MLP neurons of a small language model. Each row is named by its layer, matrix (gate and up: input weights) and neuron, and shows model dimensions 64-127. Each number is 50 + 10 x the weight over its row's rms, rounded and kept within 0 to 99. A neuron's up and down rows have the sign that makes its largest values positive.
After each neuron's rows, "fires on" lists the tokens most often at its 100 highest values on Wikipedia text that the model never trained on.

L2.gate930:38 51 64 51 50 35 56 44 54 61 68 50 53 54 59 48 39 52 61 55 43 46 50 39 36 57 55 49 61 58 49 56 55 48 36 48 28 41 61 35 53 39 35 54 30 44 53 38 63 53 56 45 50 42 65 45 56 54 48 62 53 44 57 50
L2.up930:65 46 45 51 58 46 63 39 49 49 44 63 46 55 35 44 54 63 44 48 56 56 57 62 41 41 58 49 66 44 60 51 46 61 41 39 38 58 57 47 51 49 52 65 53 44 51 54 54 36 44 47 35 55 53 66 45 54 50 48 53 70 27 46
fires on: "ed", "g", "f", "od", "ted", "ing"

L5.gate969:62 34 65 52 37 42 55 50 55 43 58 62 44 46 47 62 62 33 59 39 54 58 59 46 67 63 26 49 38 52 45 57 60 35 43 50 41 49 41 53 64 31 47 57 54 63 49 47 67 24 46 41 43 56 71 55 43 52 35 54 52 47 47 49
L5.up969:53 48 45 48 43 35 60 53 48 55 69 63 37 40 59 32 39 52 45 37 47 43 35 42 49 49 56 42 49 39 43 35 52 62 41 53 43 62 36 57 61 61 47 36 60 47 53 60 23 54 44 56 38 53 54 51 40 46 47 48 57 56 42 39
fires on: "g", "ing", "b"

L4.gate341:71 33 65 27 46 28 58 48 59 52 32 58 72 55 48 46 55 43 43 32 60 40 36 60 42 48 45 78 55 56 54 49 65 52 39 53 41 38 48 55 46 49 42 36 26 51 39 48 72 46 70 41 44 42 45 50 62 40 56 58 27 60 59 40
L4.up341:56 39 53 46 55 49 50 28 65 28 43 44 54 63 53 60 66 29 64 48 46 52 46 59 43 50 46 53 57 55 48 58 46 64 44 61 54 38 46 63 30 54 43 30 58 47 45 62 59 43 61 44 54 60 46 56 66 41 39 43 44 38 45 46
fires on: ".", ").", "\"."

L2.gate828:56 36 41 59 59 57 45 51 43 62 56 52 55 36 56 60 47 52 40 52 60 61 36 58 66 40 57 66 48 42 41 50 51 64 46 36 53 62 49 52 42 54 25 42 24 45 48 46 58 67 47 50 43 53 65 39 51 58 50 48 58 51 63 48
L2.up828:55 62 45 54 62 54 46 55 19 55 36 49 60 63 54 65 51 62 54 68 33 36 55 38 45 40 43 41 35 28 45 31 45 60 51 45 73 52 37 56 57 38 43 53 31 40 45 51 45 58 60 42 52 43 37 38 69 42 47 57 60 36 53 45
fires on: "ap", "es", "'", "en", "s"

L4.gate227:62 46 46 47 45 43 48 50 42 66 55 70 51 53 43 52 70 53 52 42 44 44 45 51 35 39 56 57 41 30 67 55 60 39 38 46 51 54 32 51 49 37 42 42 51 52 58 61 53 35 59 47 38 47 33 47 50 53 42 49 55 45 59 55
L4.up227:57 51 46 46 47 35 56 44 51 82 33 30 51 52 56 64 46 79 69 27 68 55 47 68 67 33 57 37 45 51 44 57 44 51 47 47 64 54 55 45 47 62 51 50 47 51 50 55 54 51 51 25 51 60 50 44 40 58 40 46 42 49 35 39
fires on: "z", "ial", "os", " Q", "s"

L8.gate1006:56 37 61 59 53 43 59 37 58 54 37 48 57 45 52 43 59 63 55 63 69 41 66 60 57 61 51 60 58 52 51 71 61 40 39 59 62 45 60 58 38 40 36 49 61 43 53 43 41 51 45 33 50 40 55 42 55 65 42 58 33 44 48 42
L8.up1006:55 52 63 61 48 48 70 46 65 62 47 34 49 43 70 45 47 61 67 45 41 51 77 61 55 51 49 68 51 60 60 65 58 37 43 55 42 49 47 49 57 45 47 35 58 42 52 62 56 55 44 56 48 44 58 54 48 56 39 57 35 47 46 44
fires on: "sk", "v", "w", "u", "ed", " Sw"

L5.gate425:50 37 53 51 47 35 54 42 56 39 58 46 38 47 50 66 40 58 44 32 64 42 48 42 59 52 56 43 38 60 53 60 53 53 49 68 50 38 59 27 50 50 32 39 35 66 57 53 53 48 41 51 43 49 55 43 50 35 63 66 41 48 65 37
L5.up425:51 45 63 57 38 34 50 52 45 51 58 46 57 26 56 53 37 57 36 42 69 51 48 27 65 48 53 45 44 41 50 37 55 61 53 67 39 67 54 58 47 45 50 47 56 52 35 28 47 48 41 29 55 50 58 63 64 44 55 49 54 62 38 59
fires on: "ri", "our", ".", "as", "ro"

L11.gate316:51 36 37 54 40 41 68 46 46 39 65 64 55 56 33 44 62 39 43 45 48 39 39 51 63 59 44 48 38 61 66 39 52 37 41 59 45 48 51 52 56 42 49 55 53 50 49 47 56 37 41 46 22 53 56 41 50 43 60 62 48 43 48 47
L11.up316:57 53 54 51 48 50 51 56 60 63 53 45 52 47 45 32 31 62 52 32 55 41 59 60 75 62 66 45 53 52 55 45 50 45 38 65 57 37 58 27 39 60 41 49 65 34 56 59 53 48 46 56 38 52 48 50 45 42 64 54 31 27 40 48
fires on: " St", "st", "g", "i", "-", "w"

L9.gate916:64 48 34 38 59 45 44 39 52 52 51 54 49 61 31 57 41 55 46 66 52 50 40 50 58 48 73 48 37 41 58 53 68 59 46 48 42 55 56 37 52 50 34 29 32 52 50 48 47 49 51 37 38 46 41 52 47 49 50 54 55 44 51 54
L9.up916:54 48 60 43 62 76 54 50 53 46 42 44 40 70 66 65 45 42 41 51 49 44 42 55 53 63 51 50 37 43 39 37 49 65 53 60 52 46 50 55 41 46 52 43 39 44 52 51 63 86 57 47 62 56 54 58 44 52 47 54 65 25 46 41
fires on: " ", "19", "20", "'", "s", "R"

L12.gate481:49 42 54 41 56 41 36 45 61 63 59 64 43 49 46 31 38 51 38 55 46 43 60 62 49 46 34 62 52 55 43 53 68 60 47 55 62 53 61 54 32 54 38 59 39 47 48 47 51 41 43 32 41 49 54 66 59 31 47 60 36 32 66 48
L12.up481:54 54 53 43 79 55 63 48 48 47 35 70 59 38 49 37 59 45 38 47 43 50 30 57 44 43 46 51 48 48 35 53 52 50 42 47 56 51 46 63 59 39 45 47 51 39 47 27 57 52 44 56 56 45 37 59 58 34 60 67 45 49 52 66
fires on: " At", " at", "On", " qu", "t", " On"

L11.gate667:62 48 33 27 60 37 55 48 42 51 51 63 59 37 52 66 41 33 45 58 54 33 55 53 58 58 62 42 76 59 40 56 73 48 33 46 53 39 42 35 48 50 48 52 32 44 50 46 40 44 69 55 63 45 45 47 51 51 57 51 48 47 40 45
L11.up667:34 49 46 52 56 49 62 45 50 39 52 46 51 56 49 48 69 57 34 67 59 60 55 41 39 49 39 54 54 56 54 57 38 29 48 49 59 57 53 61 68 57 45 44 31 62 60 50 67 37 43 48 68 50 31 52 46 50 62 62 51 69 57 59
fires on: " w", "he", "ro", "o"

L9.gate734:62 66 58 47 56 37 64 62 62 56 60 57 55 50 62 33 61 41 62 56 63 30 50 60 52 49 56 50 45 57 53 61 49 28 57 72 52 54 33 37 50 50 52 62 56 51 53 32 53 55 62 35 51 46 24 65 59 47 64 45 59 57 57 63
L9.up734:39 57 40 57 47 47 52 65 37 44 50 48 50 50 57 42 45 30 62 72 43 51 52 49 60 72 70 50 58 52 45 38 45 34 72 46 41 41 48 46 54 37 44 54 62 48 55 53 39 45 52 52 59 49 43 54 46 41 54 37 71 58 57 52
fires on: " c", " (", " |", "B"

L2.gate1001:58 42 61 64 41 52 43 41 55 61 54 48 53 52 48 30 47 48 56 54 50 55 47 50 74 57 50 54 53 53 32 59 63 58 53 68 48 41 30 60 58 29 44 38 33 50 48 37 79 38 64 49 55 42 65 41 48 54 40 44 56 45 61 42
L2.up1001:40 54 57 34 42 59 46 71 40 35 46 62 51 50 36 37 53 48 65 61 39 59 42 37 58 35 44 57 48 65 56 41 61 63 54 49 55 58 53 52 54 55 59 48 47 40 46 37 36 51 43 41 47 45 44 48 37 61 64 50 50 37 40 50
fires on: "ing", "id", "in", "an", "C", "ters"

L4.gate634:46 35 62 51 45 54 61 49 77 39 46 51 58 51 41 60 54 38 40 55 41 50 68 37 61 59 46 54 54 60 54 46 66 51 47 51 53 60 24 32 54 31 42 57 54 48 43 56 61 45 49 46 42 50 48 46 65 46 56 58 53 31 35 50
L4.up634:27 55 56 60 52 45 49 36 64 63 54 54 48 31 51 52 48 71 35 45 57 61 51 55 57 55 44 49 54 39 44 51 66 63 68 68 56 61 42 37 55 65 35 41 56 58 54 51 36 39 39 44 52 49 64 58 51 47 41 33 41 30 24 37
fires on: ".", "ing"

L2.gate993:44 50 44 54 50 36 54 68 56 47 37 56 55 52 53 55 73 65 38 50 73 49 45 35 34 46 56 67 52 45 64 51 51 55 51 49 37 49 29 62 43 48 52 50 46 30 47 65 49 55 56 41 69 49 40 58 50 60 45 50 47 49 56 48
L2.up993:55 44 52 32 54 45 57 54 51 44 49 47 48 34 48 54 67 47 42 34 67 58 51 66 37 47 57 36 52 60 35 55 54 38 60 65 64 40 58 48 58 56 51 48 45 36 41 54 52 30 52 44 48 52 57 58 41 57 39 51 43 60 41 46
fires on: "al", "x", "'", "ial", "s", " of"

L8.gate715:51 42 59 63 46 54 58 53 45 51 52 44 45 47 45 66 45 38 47 42 40 35 58 53 51 61 53 43 55 66 49 61 59 47 24 62 59 47 51 45 51 70 58 42 28 68 57 42 53 55 67 59 62 55 55 43 46 52 61 39 49 49 45 34
L8.up715:41 51 46 43 43 60 38 73 44 35 72 39 40 63 56 68 64 71 45 73 55 56 37 48 57 34 36 52 53 48 51 61 68 70 44 53 49 59 64 53 48 57 35 52 43 48 57 51 68 55 46 56 58 52 64 46 42 47 56 72 50 35 64 49
fires on: "o", "ir", " do", "ro", "augh", "urn"

L5.gate18:56 35 70 47 55 50 59 45 40 37 44 46 61 33 55 56 52 39 48 38 47 44 53 46 47 58 47 57 42 36 44 40 57 39 57 61 41 36 53 26 54 49 35 45 33 45 40 37 52 46 50 50 58 47 61 40 51 66 61 44 49 79 53 55
L5.up18:47 62 44 48 52 46 49 60 47 38 68 53 46 37 54 71 47 55 48 58 51 34 54 46 43 51 55 46 58 37 45 69 35 46 54 50 55 57 40 61 56 55 60 51 78 54 58 64 51 48 55 67 33 52 55 28 58 54 45 52 47 51 67 44
fires on: "an", "o", "ch", "ill", "ar"

L8.gate980:53 46 61 57 54 35 39 62 36 49 37 44 61 41 52 47 56 49 46 43 54 39 50 41 44 51 65 60 57 41 47 51 53 61 44 51 46 17 48 42 52 56 43 43 44 53 48 57 51 39 60 49 39 45 56 54 41 45 57 42 62 47 67 47
L8.up980:52 49 51 31 59 52 58 64 64 46 53 42 43 51 41 70 35 27 56 54 48 54 46 39 45 51 51 54 29 42 55 70 66 58 49 44 36 60 68 33 48 55 43 43 42 58 53 59 51 42 43 38 43 49 56 60 53 50 46 33 51 50 43 62
fires on: ".", "-", "'", "ad", "ade", "o"

L13.gate14:49 43 51 58 39 51 44 43 52 55 56 51 48 58 62 44 52 48 54 50 59 50 53 36 58 43 68 56 56 51 52 42 48 46 45 44 53 68 41 59 57 46 52 45 65 53 59 45 58 40 45 65 30 39 53 41 61 53 61 46 74 53 50 35
L13.up14:50 48 39 65 48 49 61 45 57 47 54 61 45 50 44 53 49 48 61 52 39 49 62 52 45 63 41 72 42 40 47 52 63 40 61 82 46 66 26 49 24 50 51 71 69 50 47 62 38 59 47 70 44 46 38 45 51 51 44 46 40 70 56 58
fires on: " with", " for", "er", " –", " by"

L13.gate385:46 34 59 60 51 42 45 56 37 39 37 50 50 35 56 40 58 58 42 56 61 37 44 62 53 54 38 48 59 46 44 57 66 55 45 59 56 50 49 47 35 48 44 59 41 45 39 58 62 65 55 42 54 51 50 35 55 48 39 55 42 45 53 42
L13.up385:61 48 47 51 57 47 77 57 41 53 60 54 46 38 43 70 58 30 56 74 45 62 42 62 53 52 42 50 52 48 52 48 46 39 44 42 51 50 52 52 42 40 57 45 71 59 55 53 46 41 59 50 48 51 49 38 49 75 42 48 55 71 35 60
fires on: " H", " d", " D", " he", " He", " l"

L2.gate500:56 30 46 56 43 43 38 43 51 36 53 36 57 55 49 53 42 48 59 40 36 47 52 77 71 78 39 46 56 60 33 58 68 39 45 30 51 54 64 44 48 52 44 51 51 59 49 39 68 43 51 37 49 54 47 28 38 66 61 31 47 59 55 56
L2.up500:55 38 31 46 44 59 47 50 65 40 46 54 52 54 52 50 64 46 38 42 47 57 36 51 42 49 50 41 48 58 46 60 50 50 52 38 58 48 59 41 68 61 54 65 52 61 41 45 66 63 60 58 54 63 44 54 56 60 61 59 43 65 49 46
fires on: "ation", "ment", " City", "ine", "ion", "en"

L11.gate357:55 54 60 51 50 59 54 41 29 47 32 61 58 67 29 48 45 56 44 32 68 46 52 55 54 52 55 55 46 57 30 55 56 55 64 55 56 46 67 49 52 68 48 58 48 46 31 53 22 49 44 46 47 36 57 51 59 55 60 27 39 62 24 51
L11.up357:50 46 58 30 39 50 52 36 42 51 45 67 70 35 47 37 49 44 48 48 56 47 56 44 71 51 56 41 47 47 41 58 59 37 51 52 43 53 31 73 78 49 51 56 39 76 39 50 49 52 45 47 55 44 56 48 46 52 39 49 39 45 47 44
fires on: "ar", "or", "-", "–", "ur"

L4.gate65:64 38 59 49 55 39 51 40 46 51 62 49 59 58 62 43 42 44 43 39 57 51 58 42 52 53 50 63 54 35 52 54 54 49 50 47 50 67 41 44 48 27 39 63 54 36 59 33 89 45 57 50 51 42 59 39 73 58 44 63 49 39 62 51
L4.up65:70 58 64 55 45 39 52 66 36 55 62 49 58 48 34 58 52 43 36 43 51 67 62 50 58 63 49 39 42 50 55 53 49 59 64 54 26 53 51 51 63 47 68 60 53 47 40 57 71 38 57 55 37 46 46 42 50 46 60 49 44 60 50 58
fires on: "ver", "g", "er", "m", "ion", "ed"

L4.gate458:49 58 61 42 55 52 55 51 47 61 31 50 63 31 43 51 41 47 49 33 51 47 42 60 43 63 49 43 75 53 59 59 44 63 62 49 45 39 42 29 80 42 60 63 32 65 57 36 70 44 50 51 38 52 43 39 59 41 36 42 42 52 65 66
L4.up458:55 33 32 51 40 50 45 54 53 48 65 49 38 48 50 49 42 33 48 61 45 43 51 57 60 62 37 33 59 62 51 50 53 64 48 64 50 41 76 41 40 57 50 59 39 46 40 51 53 70 53 56 48 65 66 26 55 48 43 59 61 50 51 40
fires on: "op", "ic", "en", "ac"

L12.gate358:48 42 60 53 40 57 40 49 52 50 31 63 60 32 33 54 40 50 45 57 48 60 41 52 64 47 59 49 48 61 53 40 58 52 51 49 53 42 68 52 52 55 29 50 46 46 45 42 51 29 65 59 61 45 49 54 55 41 49 46 51 61 50 53
L12.up358:51 56 60 64 42 51 43 54 58 54 77 58 56 36 40 46 45 56 33 47 53 43 40 63 55 37 44 34 46 64 35 40 60 49 70 50 55 36 46 46 44 31 39 57 55 39 52 59 50 46 51 54 54 42 59 64 56 38 35 50 41 65 50 65
fires on: "im", " Leg", " leg", "ib"

L4.gate708:47 50 44 38 51 30 57 47 62 41 37 54 65 44 51 31 51 40 43 62 50 49 51 42 43 63 54 66 71 49 61 70 78 51 34 67 49 51 42 58 43 53 34 49 55 34 38 55 66 38 51 39 50 39 43 45 51 46 54 50 48 45 57 37
L4.up708:35 38 47 43 69 40 45 45 66 28 52 44 51 44 45 47 60 28 58 78 42 57 53 49 38 54 65 52 66 54 44 69 63 56 36 62 55 35 43 70 36 60 54 38 59 37 43 54 47 48 51 25 51 50 44 40 56 46 52 49 58 40 48 37
fires on: "."

L8.gate22:58 45 60 27 57 68 41 50 62 42 49 40 51 60 47 41 37 52 45 64 48 54 46 52 40 50 54 53 73 46 63 57 47 43 61 43 47 51 39 69 59 51 41 57 54 51 47 31 63 43 53 60 61 46 52 24 67 49 71 64 38 51 45 52
L8.up22:60 48 41 45 58 55 41 45 54 33 61 53 51 57 51 48 64 51 55 56 33 49 46 54 41 48 58 45 64 37 54 33 36 34 49 54 44 56 53 54 31 52 58 57 52 76 31 63 58 52 50 45 55 41 59 60 56 45 69 60 43 44 46 35
fires on: ",", ".\n\n", " and"

L12.gate1012:36 43 41 35 60 59 44 62 39 37 60 48 51 29 53 52 65 51 27 39 52 52 38 48 54 56 62 56 66 48 42 59 59 44 26 41 59 55 52 70 48 54 38 52 46 50 52 36 53 54 46 55 58 45 44 38 53 44 42 59 69 56 44 49
L12.up1012:64 41 56 58 46 34 45 62 37 51 44 48 47 44 57 47 47 40 33 34 42 46 63 66 45 58 35 57 60 51 50 51 55 63 48 51 56 68 54 52 52 44 47 44 36 58 56 52 47 55 59 43 60 50 50 42 42 47 54 64 40 62 58 50
fires on: " en", "a", "is", "ar", "e", "t"

L5.gate899:48 50 56 63 56 26 51 54 31 49 51 51 61 37 20 41 44 65 41 46 61 32 36 45 59 50 61 42 60 39 45 45 50 63 36 49 37 54 49 39 52 41 62 43 34 50 57 55 37 46 56 71 48 40 53 55 54 41 47 44 57 42 54 38
L5.up899:58 58 47 62 45 56 27 44 57 40 44 54 48 49 40 57 44 47 51 47 37 52 43 57 55 44 65 44 57 38 49 60 46 52 54 56 35 60 69 57 55 58 40 36 45 55 67 59 34 53 58 29 17 54 55 42 46 30 39 48 18 54 43 53
fires on: ".", "ir", "-", "d", "m", "om"

L13.gate459:47 71 65 44 51 46 46 49 47 57 64 62 77 51 37 30 48 44 39 64 50 39 52 45 39 57 51 56 61 51 48 71 61 51 28 66 56 44 35 50 57 39 55 52 36 41 43 46 30 54 43 55 36 31 46 40 53 25 50 55 56 47 73 44
L13.up459:50 65 64 40 47 46 54 69 64 39 57 39 51 58 49 42 40 57 40 59 67 56 50 64 38 57 47 51 42 65 41 53 61 41 38 63 60 46 67 61 66 37 57 47 46 41 58 44 57 59 43 54 45 47 43 71 41 44 63 60 55 63 59 64
fires on: " at", " on", " At", "t", " of"

L2.gate433:56 52 65 55 55 40 62 50 54 65 38 38 61 60 41 35 39 42 53 45 43 36 52 44 33 56 39 57 53 56 41 52 57 46 42 54 41 61 32 50 61 43 37 46 42 54 46 39 51 41 51 54 44 55 54 45 53 53 68 41 60 69 44 47
L2.up433:46 52 61 58 53 34 64 51 45 46 55 54 46 51 41 57 54 50 38 62 62 57 35 44 44 42 62 61 57 52 55 41 55 29 33 46 37 59 56 40 57 44 62 60 47 56 46 59 50 47 57 55 54 63 43 57 39 51 44 51 55 57 40 40
fires on: "ed", "ion", "form", "ing", "un", "il"

L2.gate596:46 38 46 40 48 37 47 39 38 44 35 49 51 63 51 65 58 44 65 38 49 47 36 58 52 56 40 44 54 46 38 80 64 67 38 41 58 37 52 28 48 27 43 61 47 56 66 59 47 65 45 63 45 47 71 45 43 50 59 54 42 32 73 44
L2.up596:28 44 57 58 43 58 67 44 49 34 66 54 53 47 50 45 60 41 60 73 47 41 66 39 43 41 46 50 39 45 37 52 61 45 52 49 39 48 60 52 40 62 39 45 46 54 47 47 46 53 45 40 56 51 47 51 69 44 52 50 59 55 34 50
fires on: "ur", "l", " fin", "ri", "ro", "ov"

L8.gate301:70 54 77 55 50 43 64 50 56 68 57 49 51 55 60 67 38 31 47 53 60 46 47 64 56 55 62 46 67 42 46 51 47 38 50 45 45 44 41 43 63 55 41 46 56 51 49 43 66 41 56 26 65 38 62 50 56 28 47 49 48 52 47 40
L8.up301:52 48 50 63 59 50 42 35 51 45 57 56 40 50 67 55 46 43 50 37 54 40 46 43 43 49 45 47 42 30 37 53 60 57 35 51 67 39 33 34 52 48 43 44 63 29 54 52 45 53 27 47 57 56 43 51 43 68 57 46 55 54 51 52
fires on: "F", " At", "up", "b", "end"

L9.gate249:67 48 64 47 74 48 77 63 57 64 27 54 54 24 52 44 47 41 48 61 78 33 57 63 74 50 59 59 69 47 49 56 50 34 29 67 37 44 41 53 44 42 30 48 44 72 48 49 53 52 63 61 66 44 52 60 55 58 48 43 43 55 65 58
L9.up249:50 53 61 65 35 64 57 55 54 59 58 52 55 50 38 48 49 44 39 41 57 45 38 69 35 36 59 56 72 57 64 45 50 41 65 45 47 45 22 48 52 22 45 54 49 42 54 42 57 56 38 58 63 48 55 48 64 63 53 43 60 51 49 51
fires on: " |", "B", "um", "od", "ran", "T"

L2.gate210:51 43 60 53 47 31 57 56 66 55 55 56 58 36 45 43 70 57 35 41 62 50 45 55 39 60 64 35 52 55 56 59 55 65 60 63 39 47 50 58 54 67 48 49 47 55 61 56 59 50 61 34 51 53 61 38 44 55 48 73 45 45 56 62
L2.up210:48 31 57 57 27 57 61 54 51 68 63 78 48 63 56 44 49 50 45 47 59 59 49 51 44 65 38 41 45 39 56 37 54 49 53 40 42 85 64 57 48 39 49 72 55 43 48 28 55 37 51 56 44 54 41 42 37 53 53 59 37 60 67 62
fires on: "at", "n", "na", "h", "a", "f"

L13.gate285:31 59 46 34 27 48 51 49 66 42 41 55 69 63 44 40 28 61 69 31 44 41 59 34 48 60 49 56 50 58 27 50 54 47 44 33 45 45 38 54 60 60 42 55 54 40 47 58 52 38 39 52 37 39 47 57 55 52 53 54 63 39 51 52
L13.up285:51 40 41 60 53 52 39 59 63 59 47 65 56 45 55 30 52 45 42 52 53 40 38 48 36 45 48 43 57 57 37 43 47 40 48 55 51 46 35 66 54 57 40 67 62 52 39 47 70 48 47 69 48 42 55 34 50 43 67 25 63 55 63 68
fires on: "per", "ter", "est", " Per", " N", "ific"

L5.gate491:57 41 60 52 73 38 64 38 59 46 65 48 58 41 38 37 58 34 57 52 49 31 42 69 50 47 57 48 70 60 38 64 55 31 44 62 54 45 46 42 52 44 61 68 48 45 48 45 63 54 67 41 47 43 42 56 62 43 58 57 63 45 47 65
L5.up491:45 45 61 43 50 48 52 62 46 51 53 61 73 44 27 55 41 49 55 64 37 48 36 68 48 63 49 48 63 44 55 59 54 45 36 56 42 55 39 31 51 51 58 49 27 62 48 40 65 40 47 76 35 37 45 44 63 53 53 62 43 54 47 61
fires on: " |", " (", ","

L2.gate191:53 33 68 40 58 44 48 57 45 49 40 55 47 45 55 61 41 55 46 55 65 63 39 60 59 36 60 49 44 35 39 56 64 43 46 58 74 51 64 46 55 51 37 55 55 43 46 48 39 44 55 34 44 47 60 56 56 50 66 46 47 60 53 52
L2.up191:55 58 57 50 50 47 50 63 67 39 58 57 44 52 57 55 30 32 49 62 54 49 56 64 51 55 34 64 56 54 53 46 48 48 37 49 69 50 64 50 39 40 51 68 70 39 51 68 57 51 45 49 40 63 68 21 55 64 50 36 47 49 57 32
fires on: "b", "ly", "o", "her", "ch", " or"

L2.gate80:41 47 45 74 44 25 54 54 48 45 50 51 54 56 43 34 53 46 69 53 55 47 54 56 60 47 73 55 60 65 26 64 71 45 47 50 58 62 63 51 56 57 43 57 51 49 42 41 48 46 40 56 42 38 54 64 37 54 48 50 51 37 38 51
L2.up80:40 55 45 52 44 44 61 42 55 55 56 34 58 44 56 39 47 67 49 53 55 41 56 39 62 51 21 48 82 61 58 47 55 36 46 48 48 63 47 65 59 50 60 41 26 50 52 75 47 52 36 57 63 47 45 48 43 52 36 42 55 46 54 60
fires on: "s", "ur", "ol", "or", "u", "ed"

L2.gate587:58 50 67 60 77 38 71 33 55 56 41 58 57 46 54 58 67 76 38 46 63 60 42 61 36 52 57 45 69 43 61 57 45 51 44 65 49 61 54 62 39 52 53 57 55 36 42 53 52 48 46 51 47 60 38 31 56 48 35 48 54 41 53 56
L2.up587:50 44 46 49 32 53 43 47 54 55 59 59 56 41 53 65 55 39 30 35 36 49 52 52 45 57 46 45 43 56 63 58 64 57 62 46 55 61 45 47 47 37 40 59 36 57 53 52 56 41 48 40 65 57 60 49 47 55 55 68 31 63 72 62
fires on: "a", "s", "y", "is", "z", "at"

L5.gate490:44 42 42 54 57 46 45 44 58 49 51 49 75 55 46 56 63 42 55 50 47 38 52 51 62 60 73 60 43 51 55 63 59 80 31 62 46 53 35 62 43 47 21 53 46 56 43 50 69 37 50 54 49 37 59 53 56 43 56 53 29 49 56 53
L5.up490:53 43 72 40 54 34 56 46 53 49 39 41 35 54 68 53 57 46 44 54 56 57 46 47 45 55 57 44 55 34 51 38 52 60 41 49 45 39 48 70 47 52 61 52 52 41 49 32 39 46 46 32 41 57 61 57 49 33 40 50 48 47 49 52
fires on: ".", ")."

L5.gate926:44 36 70 60 38 37 53 42 45 50 48 60 52 69 54 36 58 46 48 44 36 51 48 37 45 64 36 48 55 53 40 32 43 42 50 54 43 28 39 49 47 61 48 41 29 29 33 43 63 57 38 46 67 53 57 45 49 44 60 68 48 59 49 42
L5.up926:43 28 55 62 57 52 59 42 32 57 62 62 59 58 60 72 70 61 31 58 33 57 60 29 64 45 49 35 43 51 49 44 55 33 55 58 53 64 47 44 64 66 32 67 67 46 37 53 57 46 63 63 53 56 61 46 47 28 40 43 45 55 38 47
fires on: " War", " war", " land", "y", "ace", "ill"

L2.gate971:49 48 49 62 61 46 52 51 56 68 47 67 49 39 50 47 49 48 49 63 56 56 47 66 55 48 68 50 56 53 73 42 56 48 46 64 63 52 58 61 46 42 45 45 51 47 41 49 34 65 44 41 22 47 39 40 54 47 41 45 55 59 40 67
L2.up971:48 38 38 63 48 37 47 58 49 26 47 20 61 53 53 43 64 40 36 59 45 45 56 49 58 59 49 49 63 52 30 57 45 61 52 55 44 58 55 60 44 56 52 46 43 36 53 65 57 44 50 42 54 36 47 46 59 37 64 73 54 46 55 45
fires on: "en", "s", "z", "h", "e"

L8.gate258:54 49 60 25 50 35 31 58 56 47 41 54 46 42 54 22 47 31 46 59 58 43 43 44 57 54 55 59 60 31 50 53 60 50 28 59 60 46 35 42 34 54 53 36 27 34 50 66 58 58 52 60 67 33 54 23 65 44 69 56 55 51 58 54
L8.up258:51 41 56 42 42 64 59 43 59 58 48 41 49 57 51 49 41 64 38 52 56 54 46 50 59 68 32 51 67 49 39 47 34 47 39 61 57 35 39 68 59 63 52 53 53 51 55 40 68 54 54 36 54 37 55 55 57 48 49 57 43 63 55 53
fires on: " of", " |", " from", " at"

L2.gate454:58 50 58 57 38 34 51 38 57 53 54 61 54 46 47 60 59 68 52 50 50 61 48 47 47 51 43 44 67 55 52 53 51 45 57 58 69 46 36 70 41 40 47 70 55 49 35 51 55 49 37 26 43 48 38 36 55 40 59 52 43 47 61 62
L2.up454:49 67 55 53 54 51 53 52 53 45 43 48 45 55 38 47 59 63 38 48 43 46 51 48 37 46 39 41 62 67 51 70 48 57 47 36 64 35 54 43 44 43 47 51 56 62 41 47 46 46 52 46 42 55 57 58 23 35 76 59 53 46 83 58
fires on: "as", "ision", "y", "is", "ance"